python train.py --head_dim=64 --init_std_up=0.0185 --schedule="wsd" --decay_fraction=1.0 --batch_tokens=131072
MLP neurons of a small language model. Each row is named by its layer, matrix (gate and up: input weights) and neuron, and shows model dimensions 208-335. Each number is 128 + 32 x the weight over its row's rms, rounded and kept within 0 to 255. Numbers have three digits each. A neuron's up and down rows have the sign that makes its largest values positive.
After each neuron's rows, "fires after" lists the tokens most often just before its 100 highest values on Wikipedia text that the model never trained on.

L16.gate916:138153131124171077121045147147090128119094107073148095132138149172147125155142129147122172135150122128167102110142185122164147117124139123153139152143079172110156082093138147120098123091125136133152131142185121124147151148094120133074118166110192118092121092151147147164147108091133079100157167164123160181067120142115182120189129189205180202137101144168120140115140079138094153091110
L16.up916:131138119125116066138092159132116181089137096046144155115158137076150146148140067154106132147164128157104138143143114135110107095051070094130123196157120142133114129139127176122098119117095092119122094186085166159163163125086129129130118197085148156119124121094166151060169127081117102092120100121121143141126071129096179084149124152163204168116143154132176087109114097134136071152131
fires after: " ", "1", "2", " Released", " –"

L7.gate1124:133138169051121136142164103107125131120132094142157132088168135148092093154110131100121123133159126116161070140104147164150132112132084093102155113144113104191128144134115147165077151195081148126111173200143144089061142094124156125130109115164132107053071122120120135121048141102148122066119117105135187171138178137144137182116184130113093084083103150096135149114047120127120162169122
L7.up1124:119082179111147156112110125088152152068113102200137208153087071098121207093105136085098156114134086101125125172102132088149119136152147144172143146128119098116106113137114099052126145158148146118212146115174141094148078161178103142128150132101092099147112124125159110099106092139143087132142135162088151147086060133127014103164088132171136180114138115118155097163125136131080186103091
fires after: " |", "\n", " the"

L16.gate444:151141080147141112163108119133135120102163129065128109106136085142058157090122131134165114158206124214175189085140121148138098149121225121093104161161169165167133124080161164135096091161089093148135140098146092125124128116150132162115114093124181062108116150189159131137140164101149157094127110136104180117140079116094113112163167144153176115158184058086119078159159174135101151124154
L16.up444:100149129086090179168139172122173150114130108107147096100006156148115106103140090151182144144149167110106136094100060135133098186097133113132101083128082135155165152125131149181113131108159075000138185084136144123106094153147103088103081124109106099121122149147168111187121142129151096149124105123135046111201089133119111100117162122167136126082205066128072105093148108104123146179124
fires after: "2", "9", "0", "8", "5", "3"

L16.gate1272:139091081129099160126136114125153143187134148126144140106129098113132077169147142144142123095108141124108122122131169129105163160118146137122148111160099081137131102160073164164115179149098127136059103143117114141099145087123129114104116118118102138092134103117099133147176111048124098159043111122158106101148134139102185136144091170091142099148132153135136186067071108112156177105095
L16.up1272:130112121186102128047114102115075098083101122160127170108118113166112094067122102085191150124158126103114174169090098135041153104100098151124116145153131106093127089149128121109161147084161187154102095093129140141119131155186083189024144116117131138065086140125154096105142184172136118133150074151139158076085134137091105118130103116127157173085145120079149122132138121145087120162093
fires after: " |", "|", "dale", "\n", "ros", "field"

L16.gate600:186078110102167153137114107218131155147175184182159116152174166128143140085112130178093092168099152097080153114160135050162111109082059150146142109187156112074143095071142143121093102116134133175103147096210167094113109068164109048124165135164067111159141137150119175157084143085146175127074095143128149170091178081097139100133046112156105168090124128163133105129142126099170131126122
L16.up600:180118120147164136090130105141127105134065100177166147124113110114173159167106107079161161091125096124175089068138123199143069125187196105140156128104176108068123118138165112086203152069145136132142136077143117121158108126132096150123152105109117096108126124120107126160116106157123109126087161139157123141131108092114087137101124124096184154219158164155094149151168061098120098105217
fires after: "9", "1", "8", "0", "7", "6"

L16.gate1521:132121115116122101141152136115106191102175149041110141175152054143091147168169134086091124119167084095114143104202146137177120116118100140131137105083122103109178131179117129120114138167058150130132113171116158111160138161174142133113084129103168134148051063102127205144199179105174138134133078118108182121100119183113111123096129194109139121084124102112153126109110163155146152136174
L16.up1521:075153147122106156101146121138114089153195203121140098112120124142097117132142190109095138181132110142154171116201132120120151133093167120180150150106151169190119120106087139160101170090124157107143142058140124125157110157116198117105136125157178116126107151060099078138197119147122124079103140104145130093159113149085199162110154149144168134169184140092161165144123096155141144094109
fires after: "1", " ", " ("

L16.gate626:150121130217116099067118127158105114142214089112136118164133077056117125149105123161129127134091171153093081069184078127152104141126080168204118113110152097124131145204141141136131123104089148172144081174154210179130157095169153116186135116152181111148108096111083123112125143138141140099083111131129205180128140165092134120127095159134120087124114138150106147148108099231104138116108
L16.up626:146176118115129092096132152134117201147110079152144102089167132114086114148150158120189162099116126142123107130125118087135127159081029124121126155131189156155190080085159106116127090121054125110127136115092109102153148100162150089146120115136050153125112114152134165130174215166114093132153100122129142148113090121111164120121144128134095141132150124140137111145119083078102087133109
fires after: " ", " (", "(", "-", " \"", " of"

L16.gate1386:176102161100125137162079170191112103136135182111138147096139162069112173133121145148172121130100120118167131067151098102138166106167130128187128114170068128127156116161155150108080102156172146136124078120168123094164126160147085098128113098098138132137117109142130108150148104119119108148114086138129153130102088172075169095112194136128114157116157041123156212176130142195108119142143
L16.up1386:110088103126080192131175084148132099120079119094127119074157098140100187158070121166165142124131123167113131158118103116045115144152136138100118129164116062127083141118078112108072135189143149106084109156215084112128122133108114125151137151045134162136204091120174131118167110072117149155096115141097147168086134136126167071130166113124105108115103089125147130142174115163069093129115
fires after: " ", "0", "1", "9", "–", "3"

L16.gate304:106128133137122077122067139175136117148188101102133099161109178122124123082131166157104162146153132097126094073156098107142114110128099108179115125099090214190140177141143107158125133127098153150109160145171128117172165060163200148124136131140155112146088065123107091137104181103182134091103069124108104176136148170102131157159091158165122152122074083168136076131126187201125111164139
L16.up304:097110190088149170100099154120111098158104049094156152171123151123125176140110091129136136163104115097137106086136086140137129079135139144167143110115040093094115169101173105162122075147135140139187128103074110143108129083100106118198092094102093186123076109116099066140147072165218143113135134080121086191183113092120091138115174080157127080145149065126204102164167153083105130107087
fires after: "1", "9", " the", "0", "2"

L11.gate1646:130180150120078132116117167147168114135061092059106157081129185101134109066139124111125080173140106110124104134108094117111131118108137166120137131134093078095131115112073071080120123111116140151210120177150142083082064083116097090092189165206094183163141198096104120145100116096121127111145093130138126140096108088168132095200038151113175114188145187104101180141179089100063136133095
L11.up1646:176088203077163072113140116108079118101120122152152156135146114141151130116125115227108102135143116117162163129138122089135110116071137158145179172145121069117126064110152110123142135134077062143083138122147125154075127133131131141089137118112098176121154134169153151105135092133140124150093122087139125154099164122112108151094167135092154165083130106118120174076089126112089129116133
fires after: "0", "5", "3", "6", "2", "9"

L16.gate1289:168096119195120113105108138127085146134094214136106099120136107162104173135115129149104155179128174029150112098229125110129106155165124094077130125106143162179142099149097133090124102115056165118156105146130140101137119162109142117144129128136132159202102141161146154138151179126095182161112122149131100147151124111179125085139127066188127186168150129096149102138115175127149199116117
L16.up1289:046119132111065140123132136130166102103074110128122100090110107197121126083181057126137104070203119105148165098092090132191079113045114108113129141119217156104153133114123107123181084076099079096164142122149153125110135098114156086116202111145125138144166109136166155096088137156136125156152110066143151101141138113126113085111165116153097161186184185145117073141163122096161124109121
fires after: "7", "9", "8", "3", "1"

L16.gate762:119133149168094136141111095117114141149177166159130091107098097129120082096150143109129130106149127102117108167126178192119094206102154102067122115195146119137125156150081142109121119140102158119076122135112169123159129103135117087119152141106082051147084181126140121129064157087154136156056112172108144155159143124087095141120083098130099081206128120090166125130104112141105185145113
L16.up762:145164126161167131144137077150114143155163132206122124094111155083103171121168181139098215162095141161174099122117149176097090154170160173115114138147152147119121151124120090080111075131137114157150105111086118154150114076127133185153061178138112068121104144076111149119097120145130169164094182172116156104130160141113168140175152110155115143117128103144066175128143090134141176118098
fires after: "|", " |", "1", " ", " Total"

L16.gate776:158155159182107095091114074151136122125121130123136127189119071129083090075128138126124082149133183097172182118126160143098113135175129188148105118114115129176153104163125094104057169160032159113166073119170186144164165131172141159107076145190251140118122176121108113142170139088110131173140119139112155108110116159141103178123104125152171109113140159116128112162162124244146142102108
L16.up776:128188201114168160105124153113141135166170148139123125181148165152136158099121195122109180106162120082112123168114095119187068123117080114132190137187138198130146129116119113087126109045149156104105129151110134096077123145125163124122117106150143101147143091114151203091123155075124159113154123121129128159175165129172128144117150138166073150178159142156197042129171131104105091083140
fires after: " ", "1", "7", " the"

L7.gate1024:113125182105118121111085183097143145150134136101119175139134135099138162172127067185083139074135166116154130095124100196085138101164149131096181099119100145109124173131107130108119102154119134170178161137169109132071131093118101131159060109102120068132155160152091121104141125120137030067120142150177083139160110119154151145130072121185155102121120165095112145102099069129170100124099
L7.up1024:166074120104125199151131166201096112120089134185144102146077140126097081131134154096166142089082143113114087168163097125075137081070118125128129154092101118150094149092132081075238162138212086108147136135121171108084148134103128148110104128162143123084082119141120158133127147136166136227107071150144132151128150182192098128144134117094128140152074144152148141188136158169153090174151
fires after: ","

L16.gate701:103130119148108128113105106167143108120097200107152139131135102035099114132120087145132166091115154213094138100115124077146170119151101156125091135156070146150178111148076129084089156122045116075071113125172110107121127126121125114123139108127169111122122129120139057174149044112128036154116106145128133119068101106093119080124079162123132123099125151100127141131173116128151154159125
L16.up701:122108150126160191111091150124145180116104181143157196129149111110140138133105124159116154145128099105125175103119140129151153110176076145140134080182079120143118164113146136075108132130139134117109089140130117144235076188180091102047125070120166127134140114112087143164131095149140098131079154154168106164146128133151081082117119095145098137137149106141153160118087133141124167102124
fires after: " |", " ", " Team", " Set", "–"

L16.gate1413:088175146155079117176094076153141107067136135114143132116150178100150125146064078122133107152111135129188163096146100142119081077134165150141109115145128148130105115132190113133131139092121159088101092153158139131110101124182137126150165114143137123142124126083145107147127130127098146116123117124159091224072122145132124191166114126154110089139145177149100092097203156167073081155155
L16.up1413:123121156093139107109146135114156154126171076154099190143143136129136177077108094145139111199092114120174175109143109150130105153121114118154170082131113078094163231087114121079156099084093079137146133108092111117146129161174129089079120124180169167140152150133188129130154143126173111156100081069129080162195146108159128138104147077110122166110153128161149092105070148124126051121116
fires after: "9", "0", "8", "7"

L11.gate39:106175179081157124104120151119059135125155114119144151074071130106114135152192130132140070126177129082125123168105150156112176125160164172077164110143135131123116196114093127132110096181128104136071033154150158155092115097093090174167099123123107150179068129137142160129109175018160107088083077127113200121136123091108175150135132136134121092104107153130165186138092131144153137179134
L11.up39:175131071133105155126163132104082108096094101153153132132108150066125145102125135143155048141152121187132072147141101087089163104096121111139044125126146187078138139187211131110086120219080139138151170117153148082035163156030134136119152147150121187089174104110133109130126146126040120049155159168141152139167170088109113162099161128153078102119130093111190143131087133125135129116176
fires after: "\n", "-", " the", "|", "=", " |"

L16.gate1493:162078139130150119145135108124128150132119128147148084142116149117131196128097132119128171139150109153112108160191120126164073097120127133068078076098100194193109111145169190175067159192069145127160087158148112147141154110091177107153158102116141129100142153117112136114137138102122123111113155186167138177081150127113095136196138146095121112156115122159143115164184135104038149136126
L16.up1493:118178178108181209102098143181094150138133118119066186093190113139193087104130064116166096123081092124170104155057125125170123072196104082155135135146109124150155151116147127161176111121147119082131186139135207136126082141178155110122175114132114080124098092121127116140076157182092180102108173192107103145123133092128161100130100065107165126141166174118092161159098129086129137121152
fires after: "7", "8", "6", "9", "2", "3"

L7.gate1065:098167148082103121142102116145101194155095182118164143151187134158093100123125133166126094154159169110068131070157106144126158108101120127153133130133119090128095169146161191072092127150132110132134080085160189149096149120143131145196136097110101154086119086156104140150093070119096085104142157157102149184098116131183112130184124169168141143134087150119125069142152119152157102158148
L7.up1065:069168143082135150141157080119057137130140182123099171149117125142091170111117129115080093118159147122089093113176122160135129060105078118108150152131070087145118180051111102094084081111110121123146195165128113095094165095136161130191105084117127131095101125094071110075100138144083097130160146108125161149137096207191113179203085154157162151105132125128186115164150089153164086097139
fires after: ","

L16.gate368:133151183180053147142111099118123183153170138131165136122154112130108138083111170121132104142115129148082125038152134158133069179119165164142195118138103152126106173134176129095133119083106110156163106138116212130159169143136088111092163100128154108114093124144124144119144151072147163171077181097112099144126170102081078108091101134059082091146151146178060094099102119134084108143140
L16.up368:112164142119126170105180142147155152131132140138155122105121155160104115119211150116191101182130124141117128176149104115191068162153124091103074104098144188121139114115192109172176120125182136131133137091070081136090125106115100123085105121079100099194145160161207173096110172166130155146150134181110186150167110113186131180104206118096079150122105117117101132086138218091146138113145
fires after: " ", " |", "|", "-", " in"

L11.gate225:146096141144138097175128074106121119153083089050132121132098151139096065177166111181171118106197138037192111123117079135112129113097161160084106157097082163121148093144144133178124147127088165136095080085116117123159193111148116146152060138080141104139098119166128076106130160160132135109131131092115202170102116201143174121128158157089102124115146083154137085145190125151158110175129
L11.up225:139115149121126084130123089098149100144145084144130138120080079159143157121116121128153072137121055112067175203142180107141138134161120124153172165167243149149123119129161127189127078099149151119174129128183126112142148150141131190137118130115162130111127088144089061109148127104128098151099128110078078132147141098113223221090138166129105092062119160181156135108132122148164114104140
fires after: " ", " in", " to"

L16.gate141:124105098152163147105117135159121129152179097119103135123175079118091152151165071131078129163221107124134148127130093116140114136106179139150100129121170117100105155113175203120124086141106154177128094109156141176141133122095167135123130090106166140118139134059153096151170127098168113075140113119132127118071180123088158149167127110155163057125111168136090127142080097183155151162170
L16.up141:115168095136085150182116192170132124064153228099146111086160146140135172107112110118107107139075136171125121212144095060185125131093098076162146113112144200154124133107147136180147104117157156113089157139085052166136157148113133101128157110116163048152179146142104159065162109168137121154101154157114170131136064157075128130068204153136142144135118162133066154109110151159146094157137
fires after: "2", " Democratic", " ", ",", "|", "-"

L11.gate1472:125092157099135094181115209182112194127107140168105096131096127164135090071160118173154120051114171142176121111127168108119157121126163136085134092125122127131148107077103153134152097145153129156143119107142161115109062128117126118102096156148090134188092151140146155144128102050080085037094144165168073140131110140126102129158137086185080155129124086119165111136132102120139185169058
L11.up1472:104163203123114150129099123125164131138145092096096147166100125151108112107164157126168123126097119128157131187113195111137103097135128152193179188150133126124147117154133126111119071144085130059108112154211166099127116127174120162134123133151155177125135099118149141133141116106122067213160101129077164132092155084146111183188134138149105115147135173190109143199162119100158156106087
fires after: "8", "3", "6", "7", "9", "4"

L16.gate219:141167092104141160062097116115100143176124083159192139125211104147160125135167186134135143167101055085144112131119144133166173145099123106133141106096104080090160078102127132130091110158165110120096134097157133085166080126093112090155074128113102133117122127198062181076148119112118108149114176099113148120047146141132166112152078069098116124166121154120120191122091096090115129120131
L16.up219:111111098204092096153153173109132139149145198138105114120123142074091137139147099160130091156117094086152115129092089152115122057078136132100082197135181160130113111117186167089133089136117145090082117142121118092145090152116157161156093117149098133131187113109157116115156149139123129108139114110085181108110122125090107116088130106154091129140163111185136161060089113120105067183149
fires after: " ", "1", " |", "–", "3", "2"

L16.gate1063:077139181102155123108156128110120150112122113126113132082120106102115113065155124111164100066118114093136147118163129144106089183105186154130109160162151155163060082132131142155075134154124117124146117177147086122160120139175093186136164122122162074137103061141117061145112145102180132112137057141156180168132109160082152137136163203146126094136196139129109080197141169169207175120099
L16.up1063:143099153114096098129141082087091104076177141184118062176122092150080145158127157098135093101141121143115133156102150154138118149145059136111093167174172120117091061151121136130070122131124107146098090133214164120140127107078172141158109158105183080160130067146136084137156144115124163161108110162122104178101124117102169167181121163044139071138136103124111114079124115175104174153124
fires after: " |", "-", " from", "|", " in"

L16.gate485:122128154133091159139106109150149134078129101097123094128162114122125095133099081132086091085129134151118087132176137116123055110080126194118214127157169099161119142147131131103109150144121159104087062094138138141130132127132143157098168067166092154161101088090127079133122132062134076123141181146090141185091131151151107134203109112092101118185137142076116115146071112164131085115104
L16.up485:121094122121141101106128133087153118179183069163101097179108120193112106170141192164110097094143110168113108162132082151164156152144125134058098154124094173184158097097101152126147191147107147184178157127103189155127120144077145118084132177126118143139125085023124113166139135158111106111089137122149150137142167137131141189113133192098129122150148129130140156066126118188133163131097
fires after: "1", " (", "9"

L16.gate278:141147134124140103125141149163161157099160116130111093154141110155143084110132150154092157113105089075108117097148131098133170122135129202095162144137166085132091162136137179106117080173116107136051048131148158132122126119163114169097113154142121145142078093102109126147151090018159149120081086071125146100075123146121140159135124165158162150080162137199127169092108176163126131167124
L16.up278:153154110159082044128184068130159086082173156135055096141173118126121127052107148091105080118122110116088151123170123109122134121126139134171134155130159077174063130157078178152071111098168130152138096064162191125144115127088121197187098112144123113085095128093151113097136109146143148133131087133146146134096114138132120169127199159103113147122126151188150150146120165084100125191141
fires after: "\n", "|", "="

L16.gate775:135134108095150121075120119105129108131100128078119175116154138043163135150126109204119114137170147105111121078116127120103145118139103183104118162126100104119140121090173112074129116116114104130132158140132151081120175097139092145163054151138196119064120114152112132120131101089126084143143221187149120138131188108151197084169130100188184132104117144101166184094093098142187137174150
L16.up775:097121093109106144146130159144152148064104170148134090131144131079171170166132134151117106146058143116085106100121160099047117124137137159103109091128093093055088118152131152085141114135074117114095115151126150117102136143129154080100112070117112159115073191141177098107082103127082118141149062072134153048148118129178085186096124124063116086047180122119111158130198147088247170081097
fires after: ".", ",", ").", ";"

L16.gate472:066142109119151103144086123115154101128131148136158133144128107160090106139126136141042144177173136173154185117143043115135137156134127117147142080120157090123093090133130156164125135152157087091096140107102154128131156092070135102126132166153134106088149113093113147116162181146134145105109116106116170134124091108137142142192122201184093081181134223144075151128091107170155161138121
L16.up472:140170122059099169144185137097112132142097154083150108150043078088154160149141138152091163065113187180141108119164140161124123072158116097126122129104158129100092109123128122103120102122157127085152146114124143105141175080122155171140128124144136102151137163143123092159115129151124177158147074138165135112152109127138131146141107179169148088073109103154141099150118108160110140104127
fires after: " "

L16.gate200:140046162144081127110109085148140122117097177102087167090148087094048125114151148071145155154139078092114125174149194118066170126138052164147171145075071176147131145167130143122113196120108162107134125167153182148142192110104139171090093128140185122090108105130104108146202120136103137166103131156140174108103108192128175147118106175159142149088102111130100169088124162185141156157101
L16.up200:076111096137099112090093154144118117100203179138131073093116094166068061123134081101119186115142089122182092163146109187173104187090062108146182174131125153172121109108137130104118133154135123095129099164128174195141172104087158138110147097062157115107111156115069085111107154125117159103138143124071160092131098188147187117119168172139155113083124117148143105124120174156158123147114
fires after: "1", " ", "2"

L16.gate891:149162121088192144043102113156080176178160144146151133078117099083118093095129142178120112180081089088171134128147085124114202122118144131156108083125058176131174123136118129120175157162074099160089122114112173167129151110113112107108135138186144121163132092122098169132116159127158172100044099148114098125119162206085194152108131143094124122079142152102074152116086149154066117219097
L16.up891:162175125154076147102112083109138109111104139122121151109144109182171142092125117068124159111115094060145174154112115079130108141096120139146137152088131200121094150093075162090125177060085175176153116132097128163165153158137158161129153156113180092135116145156100155129141145110170140181127105120171122135126106123122120108120123154174102111122124112143058080140175147149118133114126
fires after: " |", "|", "1"

L16.gate104:093101102168136114180093098203167177099075104112107137161160122139128176147148119159137143143225144156081100099121144084098134084081180119099125106119115103135134114154137241140112062186101128166113107181170100125061137104105161137182169097186162190119108079062095127150178105068138169140113131108160152149116161076164134134135117162158093111150097140081077135134147115100071127140096
L16.up104:197094124161111162089130126100076060141107093137097127123153059128104053156113158114151096124077123096126113168088153157098145126158130135150142130096106141129132139093099086098117180172143195142080143130089126121156196154090094116088093173145124100157157155147160117185163209153107156102152118153065126105107151141151144141086118072147119130077121121160149145143089061148116116110137
fires after: " |", " ", "0", "9"

L11.gate573:128091133134094060127087135147108161151115165115090118160110124133079167165152095123116073125101097135105109123186151133093192152128072169156129124194104129143137121174049115161121135126115183173105068129109161150210113101183113101137141156136191101140074134143086072083094162116116112152052124187122176089129155168101172081123120127117160163158100150035137163100084137186091125196165
L11.up573:093126107159104102099111104086076107069133130161124192089199138063069143075124120069116099190145104135135141100117156184116147107150133185078145134126157169117119101109155118181149105130098087142082123150139118157121199109131122149119141146161097113111100140143133062114155182120163074076140106111119162116087112198192152154142122154057158094142131149123121158145111115152179149138138
fires after: " |", " ", " Candidate"

L16.gate352:112090137145154075152116059172083124161149121114159152130194130173102096085148128125058086155180130139103180146104126167109123126051072156148161136063085079112149143144135128093180132111107162119129097139102086145178163089176150171133118135110135171127117105111099146118078139112191108073128159132134202123124123122155142122125160041062108123115155116110127155100081163182126176168059
L16.up352:134091105131106181093138161116115099109123146115168118196154127128113174124191054110151095111143161146132093088131095112091168128144185157131141082083113157072161129094121155129064142173132191132181110120176155118106071121143179141114113105112107177088135173065080146111169128118193102122137089152164172121112118143153076083153120102144131084171119156110197187147079136155116116110073
fires after: ",", " of", " at", " the", " (", " |"

L16.gate973:139082144215091089083066112140082089136151129132133122127148088116083069141118139186161127116196121135119134091129114097172160137104136173124158136131095122119090159181104151116111188145103122178099125134169136123134188123140107169136114135119118087104148156166099068135142125121180205153095121164172178088099105149078141134131109132132140105143067182145134159115147153142167141145147
L16.up973:156100100129179131110166134108088122134144176107101126141109124191134128176145170161180152128188140073101104165131138093184175194151130138154068118040159131115112115119109103114139109160130179102191090142107134137134105140136179077055091144047087104087159100109169119121134114160133119170144168129134176105137096110185132170088206157109130122122060175157113127095127134122157133139082
fires after: " |", " ", " Team", " ("

L16.gate1407:188113065134086176121131108100154155110169180103161122120105108118229081105175138064106112133149061153164059143061078118113164170115060096124166110130130180139117138104165153104116164162153120159138134108088188199089191161120173172191140154081111065147124109148126124120101113145184102146121090108095163112073130125162123142091107137159161122153122087122153123130145145083099133067196
L16.up1407:120162145243152106098125106134114147147128142190066182163114156139111099155122107070124150107177128072154138159169185058113120153096113164107158154156113131203145107171126118158132141137107160085074106083148084135173102136109098170060110148134119161093137154139071087117145154151111128137169045149149171080108088081121078125115116096110131159073104170159165208115155136103107114109091
fires after: " |", " ", "dale", ";", "field", " –"

L16.gate1557:141120104076092096131105107167116105138155105077094227073130112134127133117118105137170146127064125125078124128107160149098136149136105124116138151138150067168130124150077067154078094102120117152085109168140140096189109163104108151162206103171189057119090113138134102103119175142158157195137124102141142156096065204058128082122103105141182094154131159137071110118105180185146111170083
L16.up1557:182110067142129109088109154119082117114239117129117125133154092084130127183122164163151120187133102141107171059115180159160157131138128087078090137153151106192124086173143129155084117099097205150114129142118088152116137102141153127147138074136084102179069125128077100136117122103140131158147187123166115114160053117098134198142112116152094071137121072167106149144124126096153182126121
fires after: " |", ":", "0", " ", "|", "1"

L16.gate489:124122078152101149073124159121175125132135124164117084085135071083122139044110154097151085151196123138136153126066107080127102179124146103071140147189082066143111141144096141114127205109130081088048127116111116121130177054127091138104169135155102132160166145096106134142100078082139136086100162167101122094137160133097132150164108113104110062172079168146145145095100134164081127145101
L16.up489:119185098094124140111112087138150135167174107137136098102100125097094118140104151140138167108063146179167068092206105129161167140067119104108212140131137140077172140098074169076112103155120116095108120097117100111135099144052150129110135131123160146134079144124098151173150103158137108173087090135159130126152100105106138136115059161112112078100140071119160154151143157162128200169108
fires after: " ", " |", "1", "–", "s"

L16.gate656:193139129167147102139145135171104110044101143140109114109125147115094049144124114146156043162138118083052145090171164090116116154110120117129076154108116179174107142173176128105075168166109151137086154096145129106124115106094130099169161064185180146033075082125132134177131089099096123115140105141113140068177083091097141127113163127199171121123111112116095143130166163104104099181136
L16.up656:161121110137087139157100180124150087116128067147108138207163125064089104130151137161125122132147129174087107133169103160089147139063095124107174076119121119108206141136125132127023092111113150140072084092131106066113147165177100058127102144141142163110074136187080083103131096084155097104131132122121173111124100147045133113149142048143104118098098084139139182135160068116038119112091
fires after: "1", "9", " ", "8", " |"

L7.gate1350:119141127061098106119116045126130057077086110079132182118138093204109141131170167122081144126112118115206143091188166069148056112115173096194193147164122122091142174130106123113109095141125091127103151069133111142115142060157109120150121129100157113114089130150159145117155137149148130108111102117130141174096159185132084156166107058139106169126120111157165134112201120154058139199099
L7.up1350:099113170148104079151094059118121144138079197071115145138101134173173171111161119166075105185121094128145111156160144105105078126147145094162164124134118185059131160093064106146129132088155159038131155081142106110116112122183155117131183118113180111158098162131141119147120162143074148149141104091118082162137152191139102138149099121137115169094112109152159095119177156174065096105096
fires after: "0", "5", "6", "7"

L11.gate865:082106129139115126141137136059111151134142089145101175115139125144099114087157124084087098102141131121124130097156175141070105120158169209149202120164101085113116119160116161153118126102091204136090081165093089120128143116174102097166112174111169089099075125133140144128106166094178127158074071105092114161147126146149111150139094184148110165044213164123081164102100106091105179153082
L11.up865:166154154143122164122144118141146134118161177098118136184157139177162160085125137111135206180109130117089149096169127167091112112102126088127146216091097119200128092132115129085128108080172181143159132144146078067161160146140174158115090093128087096106114089151150074109107117150077133146145111098125140171125132125139135166118239131096164138153069139154208053134139103119165125107165
fires after: " ", " November", " In", " August"

L16.gate621:124135087168141113193150132104145143147116162139130191112128106125131159174120144162083160051074104183153126138164161137097143162165159176114132113196096078104129080166157097062128154123151101075054100114148175120164139110111032153168140092129166147106099128143084107069049078089106137203076110123096121132108062191108126125133144124116121108086140080118179172137157127188151147144087
L16.up621:073115123146173083109115133075140134131155114128145119142115158095116082128177144143087134150174138165157062117107099105103128070117091137181147127058123136108131091136118089133126121133189207116125126153170097123101181071125123105141136099145145083093117154127140129092106093146148149078138070164132183141126072176065128167135154161155089133127138101107138145126075056139117102140133
fires after: "0", "9", "1", "2", " ", "–"

L16.gate420:123121119112139102120144131142094159181100120186167152107122131120142126134128140156182142147092093140114172123096160173143178150180122123085107172139033170103164100161124107111102185186159131143069122108146119094175150127115141105103154148113126128161127132153088105125154134130124123202105092138120106107103101090183074099108104139113142121096169076116117115126138137165103164134122
L16.up420:157126080162076153156150134136155101129120150151089129116154147101133145132118156108106181139117093113046142129167181131062139190088116150136135165113113125112142149192193154094090156147143103204097139111128140113134142127164089172157099110103140095100112113137122132169146053156138163113121162138088119129071164119145081106099144118175094070140137109120136197143170117173122124246109
fires after: " |", " ", "1", " the"

L11.gate1463:079120174136103078092139112146105170111115167118143130134087173102106028153135117128107107164110167119146159099101103169173134177135115176110149155116159113150128091073075140159078119117090152215162084133150140130125151145120136091109167099203109141150119143163077092124231118079070047122127105166161134145130124138039157147130128033177134158104213154117171084136165148132132098105080
L11.up1463:137145123110121116101144160100100111162119177155145169105135133152136119096112089100070186238127129152116163123158185194067116135168096128157103106133056127142133112080214120089147178070108162089145104143151135138096126138181118101097114141118148141096111134148154107131139102120114188139122089165103106103120112106115132140120121140067107141069164080165132124071133110082176124151149
fires after: " was", " is", " been", " be"

L16.gate1503:118151167132126095171093132139157104084077134111131135165121101105081161037108160118160083102162122125127112129137105122148113116139153105130085127099151227135103090123145097104105141133132161075117111128139142172149134123070115136127140066211146096103110187134088112166174111108108101164145102164094096105145088199126089138156174128200084106161128115102133124149113066162126150171124
L16.up1503:088108138114161139122156102090146097092132088143170110083126085100093090223144132100126130113065102058098113148131116073107125125152113133105168097117121175127171160132127122122189123211177160185031144094151155078151155108102117090118161146144164091153118133054187058149133146093116171114106143079164137142122114190109158193148179135174095157082168115185196142133151105165134163106117
fires after: "2", "0", " ", "9", "1"